Weights of a small transformer language model.
Size: 8 layers, width 224, MLP 1152 GELU, vocabulary 22292, 11M parameters.
Architecture: no position embeddings, normalized queries and keys, ALiBi.
Training: a variant of Muon for these matrices, 652M tokens, 9943 steps.
MLP neurons of a small language model. Each row is named by its layer, matrix (down: output weights) and neuron, and shows model dimensions 96-223. Each number is 128 + 32 x the weight over its row's rms, rounded and kept within 0 to 255. Numbers have three digits each.
A block is one neuron, or neurons of one layer that tend to fire together. After each block is what it responds to, as a language model described it from the Wikipedia text at the highest values.

L5.down155:133071141161092160126088164118132136130129146098144161153113114150119125086127085116133118122155146143134133099112156142118126192117125127163103124107086152144160155051153152085126204142167118158179177143169113129113137131131124113105130101181181111148079092139098123126112098150103130096067172118081080094146152114154070160118148181116131138110140180129091180123190139093140129111132
L5.down324:146147102155138136086138130132114116161097097141121137206138134122118070132081130115134170152141115128167133161151078155152128184133124123104065127103110163129137170182124154155107185117149156197097103102090119094102170154090150078207126188077143155082115166099073136155110139157149150108114121130101193135130153174150190143180119161196111147064072108118084150094114069142122073157134
L5.down662:118136138038165136114116091068123136116056137183161147079158150118068111070108178166131189172125149124139165140167161129099111106123184128114131135149049167164129175170140143168100143161189118121100139135095121107202097107091127167155096184139120174157168101129113126150052079097137112162101174117136078129104151120146123141111133097129086091095091108119095116144111176110105094143134
L5.down732:132158100063134156135176204106135170143149141110137113150068153189158127112142171112131144112102126079165017200182086107092159115109160069101171103116116179174074156141168129160131096136116114151099186132166107078149093085164148156137130081122128129104147115128107116080111119103069128147123132131094130113108132137076105033104107161099082106128134136077186109200176131094081137162088
Description: Possessive determiners in biographies. Possessive pronouns like his, her and their, and the article a, opening a noun phrase in biographical Wikipedia prose, as in "his first season", "her leadership".

L2.down120:129102081117156113126085089108118153141136129192178076126180161163164112108114124178157200034096171157111145116174132060110122131124118165116148103080147135131098109192135131175081172130130104156136116119142103124141118097104122078111186089096129129121116097135147158135100125154168114168182158077098144166215099102127068112116162097136147086099127158221088155143178093156093088094130
L2.down300:125131154136105124033202100110119139118106132104146150089093090156066120148167111174173125174107124169151100148165135090126108102119125167109135127132139126115144136108116121142169124147189140213094139116114158048171157153128150148105153144123091181098128119135147141122101127178114091176159135153107165180096106108066162094087157110088209127128124109103120174080123056158127116172139
Description: Comma after introductory phrase. Comma closing a sentence-opening time or transition phrase before the main clause, as in "In 1983," "However," "Later,"; also clause-linking where, when, in which.

L5.down260:127172144128105159141151128182089099214136156153119126137099149136144105160133148128132121122147066135136163138136175170116123108050081088153150157196114103162108146174120114177134152145133135139154172057083173125071112159140119107097130088120097096194113061131084137130157116186122110092080116156126164100097061176132179114127099131103119073051155164093113122108102140090133129056081
L5.down446:137091087167093123195085056137126129073096132052137160098137162099129092081149128098138097115135155165138136119191144160075125115194102074174082117093115138124166104118160139119131190130106113130121136217174140115206150112150066173139128159109156112117167132143100117140151109173135106194108085145088147086069125116110063153152116090032133153139158096143193103122101126136129100172126
L5.down488:151164095093137156126104113116125129076154049115154091108114147135113145037116146111099176123135174123115161126132098127074155106124084159093119147126108160101204069071141224129126139200112144072088135127180142085148094136171158144152115115065196165145182191106136092110116129127063093082111212104092120131097137146068111135152147138162136113139123139130112087118148167151131084163164
L5.down844:116153149151117147161150106179079101192149138177164149157170119133089107118103099169162188134179101194065094134145141105118114145165060079077126121104147051183117105101142110133175077083097133146156122063098162113131152138106132148133095128075084078140163138099142125153180110084119101091105153138139113158159115101160152130136149074118143100110111113063116180170120138154117146087165
Description: Before a person's name. Separators or words right before a person's name, such as table pipes, list dashes, country codes, and "by", "and", or commas, in results tables, credits and name lists.

L4.down327:099157173117122130134100182197048146127109149143158138141141107174134143134114163126127158148099068095141110154167100139137144045135093106120138117102133084116100143127077113136157129138140138135189146000148186101115173119086133142154141115084127163184114120172171104168128138103120117138139051060120163108153105112113147148114155123117107132119122153179105136154154104114111120118139
L4.down546:117193142126123130147105146174070096182117170188137094120143073133139182112159210191181190183120094136105152144098104144114084134127100104104161117178157090135151146160113102104092113069085098117141056112113157157077211129086111097162113117124099142160098104162163087118114185101212154111117094125104143145107080133180153112119117129177087133128122099130182165137149154105108132089127
L4.down578:135146088130131129136066145121037153080188103122119148105102166125093123109115109113071035090137148120129149133161134116168140105119104153132117106076142156140147119141115174135113215136169119124114130166152114098095109127114174127169172041077113138169153139107179138124184135124108143111064124167100092147082097083166099143135181134110181164119137170146100101129117162078130094188132
L4.down830:103151109098152116112074146165044133171127110149127144159137122162108136148182154093178198144111100151092110162198111173142101092110111122142143101113140152069058089170079175140145153153155178133158102051113143079143148106090154064158178161081142093163127135102126119086138123143182114082147150137055163156109100114094174147080151085136135098153038136188175131126139102135053121100122
L4.down866:126169167094158098069139193142098097092050119150103132098158119168153103085110162119097137146140136119090106113118140110120158113089151138080190142112113099114107123146113120098113159075088116169216127024108165156134116083089099126068114156135136168133155121112173142201142137110141074092166121160145139094151113134107150126150220091138093162134109124109117175099107118058088129125076
L4.down1010:119116172134095100139138091154054094141143132158148155187124135118112086162133174169150167153136144124143090201136115166174125112083096078180125109124098110133126136149093029149164166117118095132210086055078152135128109129096113152106127115078095132188125124184102156173178077113066110099132061081125152102124094077148140142108147074097097123110113134138130112182147170150125109106157
L4.down1087:090137190149174080163105106102114163153155110078129168113148129115096135080141187132173130132120099115111142110140190144115162092135073121141148079122131122149119143091125140125088132146112194113136118104064189160137083146112178171088134170081114178164151111084086153163157104122112142082087153178163146095092085157162046155172149099140146115139100218125124121153118140162150154137072
L4.down1104:127114145147149107069130124148127143131085113153167133150153148101116153098120126069090117122101093078105169146097105155120125173107070148116121185089194068125120103189071058136133138131124141176098197096121156064114126112129081155107158087122137197120092164140147100133145143156167125109155117149125182126214141179161146122114137167176114151140135084124125118111106080144099136130152
Description: Person-descriptor lead-ins. Words that introduce a person's role or name, such as appositive a, friend, fellow, by, guitarist or painter, before an occupation or name in biographies.

L4.down28:158127125143098109172070156135142132147150147180157140150172161137112088105044128142171092154141092115107129188148147176120063136124096061063193125178056140112145098095075120231086112136151151081132093091093101153125136147091113147116101117170111082167075166100091105141175161138139140107144132137106101126103107171125170109130106119110112118192118118126120093141136178126179101123068
L4.down166:106069131181133119153152077051121106115157174098128202161205110167131114081176117201124146122123135141089154096148140123114029103140047163075119147165106143138150115071162150227103107151142137063093099116160134138135189172129093158134137092159134154109106159127072103137204154099156141131134139111151126163136088110132159121125110121138115171147113161182085105112076120140154161094154
L4.down216:118145167096133102100076164126089169140122116174161140125168171140083120132121140116130111141135090075113109149144116109189112132102094172066173167154112165169141051142128167202105157154081072107157139082109093130062130115145176133111116175088172110158149123099146144169133160080117101105160078112120129129101117161123160205146157092161093142168099093114123069105161134152118116178122
L4.down324:116110119155092178140117088100090133096118136105113075100133088126131138081105157132137086108152152097107104150152164117166114121147121120210129083153110071125147189164150147228167114091130142131103127114095179122161122162117188120146129116092103145144114214107046156157153079160139103093153152129093090136114114162164086133119138147189139136057154153122160085145131209148197095113109
L4.down979:134158120142110111105118141109101204153137105148190132148192159076125101141129112172115138115137128120143085165160112157224108116166134121053133150170064097133117082092106142237102150134047078080127110069119082094119100130103114102110101132127131119168100090107109101146161148072120127124114121153093096154116138101091143128103125106111093110149102110169155115161154143143115119112068
L4.down1043:130127101154142078106111144091181121169147087086085115104082137146167097137170138094122106118148077147091123145095123084122126143165134130107147113136157076150094067147112198177120087157123171124110140132156156070176093162085100105111088139155135125163121106088129137121111155130174159115113164089190110172169149157079170121122120128098166143198154167162112093105174158102094144158135
L4.down1059:126134160149143086080130149184059112141101099077134126142175171135129112089158202134135142100131156159127097123126138147151084130082130111071136184112138075163128151124103065220151093119134162091087180090136156142149118166089121148102078166111164140182132081139130144098187163111145167100161102101117134095146176108069153151139107065081110148115111106171130147109153110125137142073159
L4.down1066:043123170166152148145118149106153147162113102120096178187178177079109087156080080146171133075109120135134105146115085147139118171147124103110161140096100146150207089092102155255136059169140099149159110120113107137155185135088151115151191129137142092148173096105121160189136169110105100093177115150120097106150114119110178092105103144099117173133126159157149129135099080142132152080116
Description: Given name before surname. Ends of first names or initials just before a surname, mostly in tables, credit lists and "by X" phrases, e.g. John, Chris, G.

L2.down184:095172129117120160087163144128107111158120065126224113173202145158141120148089065163134182110138133138178150140116158174174090136162119107132176133100149132106073073090194137160122138109080114094128123117108209122101154125176109108118106161111108185112161114068140068102153106095154082119176161156123159092131081129154174151108076114131153110130097103106102145127092152127094131095138
L2.down1010:120141131075165151083125179152118159163080132153122076132148146107114121136113095083079116064165111099143134154103130173132104088110120162101140166173122170131189148054020135124093142197141094106095119065132187129107126092076141101080123141148086160128082088103121118154153171141121114082104106166108132152130139126061154131140117119139099104183080142175069104118143151107133101138067
Description: Person first names. Given names of people or their final word pieces, just before the surname, in biographies, lists and tables, such as Jack, Margaret, É-mile.

L5.down99:132114167117111148104080117117146136133116091155099110179121108189089132170142178186159126168150138112161195099106159156102116116208087152124171166123073117123134122075155154124134115096148159092137081120082147124056103101138151056158134123132058182135176118167065120124183178064149150083128120122156146100107112129082078143164128118114209150126121155039108130121121103118102182119151
L5.down109:071095086132127157054200161142145190136153142118167083164155102178130148152154061099212146113117166159157128143115117077136112083140122144122164145127118095109085111077143125144157169097134110127139124108130144099143104149130109128110145168115110112126130099131117128115064170133132167115100170131123101103172115180111072151091149099174151118134124156103118100131128092141133110131058
L5.down112:079100129159110097071155145086128093154155106117161112134117088148119142130074106131164098189146166077150157079136144134110147148120199090123122160122149131113126152148092149075134129132154119161147139147101070136074132164091102174101115115104105080186181150132184092064086190154147171104175175068145114142098123150130163123109109113168095163152148103144132183126110129128134167170159
L5.down1097:164142116110112083129110173130153104083099124195094160147118081156089098150127153104106139130167086156131185123091119131144083133102123124113055238128092131133176153090100122159146126157141138127130125187136203115142102157140110141157128115158135075135116153061151072139145154142159112080086141100095224139069089182107114163166171131064168113110088124143123073093178190100134091131086
Description: Sentence-opening time phrases. Final digit of a year in openers like "In 2015," or "By 2022," before a comma; also "However", "As a result", "later".

L5.down118:159132141193128112161141025102104125146137121131046152164163113129141133142082145094129140105097147112122131160183105119126138090208091130141087083137051100147094165110147104177163102129114126122093132106154142110107069191112141143128129126093162119133115143123152140111155132092092162152178125130094192121142133159114081178119107126125135112135113176232174124182122165147161180046190
L5.down219:184110132166088162153128146131133134078121129122143081132197109157119129092070104150132132126203159154081104150120128109079070151106115112041170111158116192145126113103081119204136124156095138119133143076172102101150150157139157144081120165112130114131147133104173124138130150117084097106140144098129128119151182170149156133128141079148120089222081123095096078148130184115119123112148
L5.down1087:159094098109120117125092130133117168111121120102128079128155113150162106080087119126148160153137160138040176147113135150105096115097093130048128110149070141185161108133142112211145160178059113094122163063153081094130102175164132160083094184101100139149105148089158047145192169125085108118091137175140121126102114224119119144106133126141159076179138116135110086102175154138131106126130
L5.down1138:172144135122090178175123119192096073138102117143129130102152134123135098138128093123113126109124120055141104125162155085048170114157114143116201076127123107159152162103059075142145151148193100130096099136122119137144155215092142119072115184104088118168202145127097151117140080151129109138124125149183180140161129133150160111112109070117183198095154125131153083142103120150125104083188
Description: Personal first names. The end of a person's given name, just before the surname, mostly in tables and lists of people such as Bogdan, Thomas, Norman.

L2.down101:082138109117126131172122121122116126160146076122144148105105087172098142197106161147169149106077120143135151134104137152130107100073070115111131094091122139116116124122096139107120102139123108216184096109158104124098106157145149058139092120116118116148088102240153159097168092148139090159102056134185146200105085120161150130131093157082161129151110118156149146134190096120167149139123
L2.down327:128137117122180116095168158064127117200128136121135146096174085143157167145101096139109165148169142170156136137127103144113138069129121136122105125130095128130128051126178142115147129101164113108143182119143144090108079101191103097126078150082115177157099161125141138172173164126111083106188119136146131112177077163063130139141159108121128119077081105127132173136134153135100083100093
Description: Role noun before name. Role or title nouns just before a named person or team (singer, guitarist, side, candidates), review-table Rating, plus line breaks and sentence ends.

L4.down361:093133133091121113120083133161108171089155148121128106086181104193115143131115117153102120081144163159121158040163164150099118142194123131138164112125107122124130166133131192109117147164160132130159080167157109169187109083138102126105190123175071136141121144138095134173052110140124145118128158076107077100173147135099106108174120104102142063117178105147125103171152174125059126085089
L4.down399:060152147099154165107139152065086084166148147184111153117152142066087120083117162090158139085119124203066079127158097138136109121128163081155151159206086094112060135083148132071174163136125110129144091037128128123104131124157137073125093222127179083163083149101142144136155119125139139080150124105105137138041110153103183163167163134139145146156096113204131139113157140147115151163121
L4.down606:122112155121149163137120122111153134139066117115122152063114142086099167088090148103139148161086139164105095141144155105131125152124186182151104057134120130131128143107114128027190153137144139139178117159178157131161162080141118087133117090164091093164126178077115105137189075099105132121117109113111100092159080165136130152167184088100136121121084155232164132138146159103160082104109
L4.down645:110145162129108112113138137112127142090067093122162122151149095116100130107100121178143147117152149150099121101189146101137150161151094132129134122121116091124125125094126146090112166109100126113183136150150142146132102068170110133138102106154070105103070095160156113113117085149112089085113118140183066088130110126129070095140122120140186091090167137255147164132166152090141132094150
L4.down663:108154126075147170131034152152112104149078147136095148107118113147094097099161158086102147141177169074205111173110147177101168213103134132093110115147090168155127146095143137134138193147142128113084117154130173101086145144148119082103172089153090113158102161116079157120116085133130111082099153111129130139136151088124058127112165118136050135083168147157132167139139127130119090160138
L4.down733:083134118081167103141170149114089157141130133145154064143158145128091123115165069163133162069112125139145161163125058149187156147132165092060097176145085142103113080134129137144148138106116082131140177140103094190157182188108157110153168112136079130112109107151143163089108137143164179099159161076140102168096125201203136100115119111134138111147146132186140128140133156144165073098119
L4.down839:132169099164129187157155101067095100171172118105126148157153100129166130130150115155160113142177124124100135104192114099122125154136098102101085159078136159133109169179136195148123150148123137075120155129078108157146091110087080105171104096108102104105102101114162121125122132125122087109119177086147093147080112162114067096091144133104148111122102126182134097156139122126153085150131
L4.down1015:161161095081136165097139082132118113100115104117163116120054168126141119085095055148131138125120154173105117110154144137100131165138073133116166124141104092116098128107179178139122133134112091140147115116130094116170108128156156086108143102162171108099103125120183119133114109130119084113187112123107127131082095117146147087076147146174135099158117087045131083185155178117106169143099
Description: Subject possessive determiners. Determiners that open a noun-phrase subject: possessive 's, his, their, the, its, as in the poem's conclusion, his mother, the film.

L2.down684:110161100146176132188140101123173147129137127117158129074132153140114134074121125128115162147131152160133193151144141127107191151132157140121128163126188132160125152119168159073054132116176143117147150101169162088085078083153092139090159134121088091119045135069141099110092071104136105082080143087132111100137137125167024122130179126082118144104109171159095166136179140098143132134176
L2.down819:062103145086155142098118081090102093172088170110107140139121165087099097138128129087178179154134117107104129126154099120117130087103167131156162142133090136136073082136201072165086130083165149128134119124150116105158127146143088116068188173166163154166142122195155171109095076100098167128164136084125137163153135195152164138138151130119099125140122175075141127088184187115178178143161
Description: Prenominal modifiers after determiners. Adjectives or possessive 's right after a determiner and before the noun they modify, e.g. a different costume, a new trial, the other, UAE's.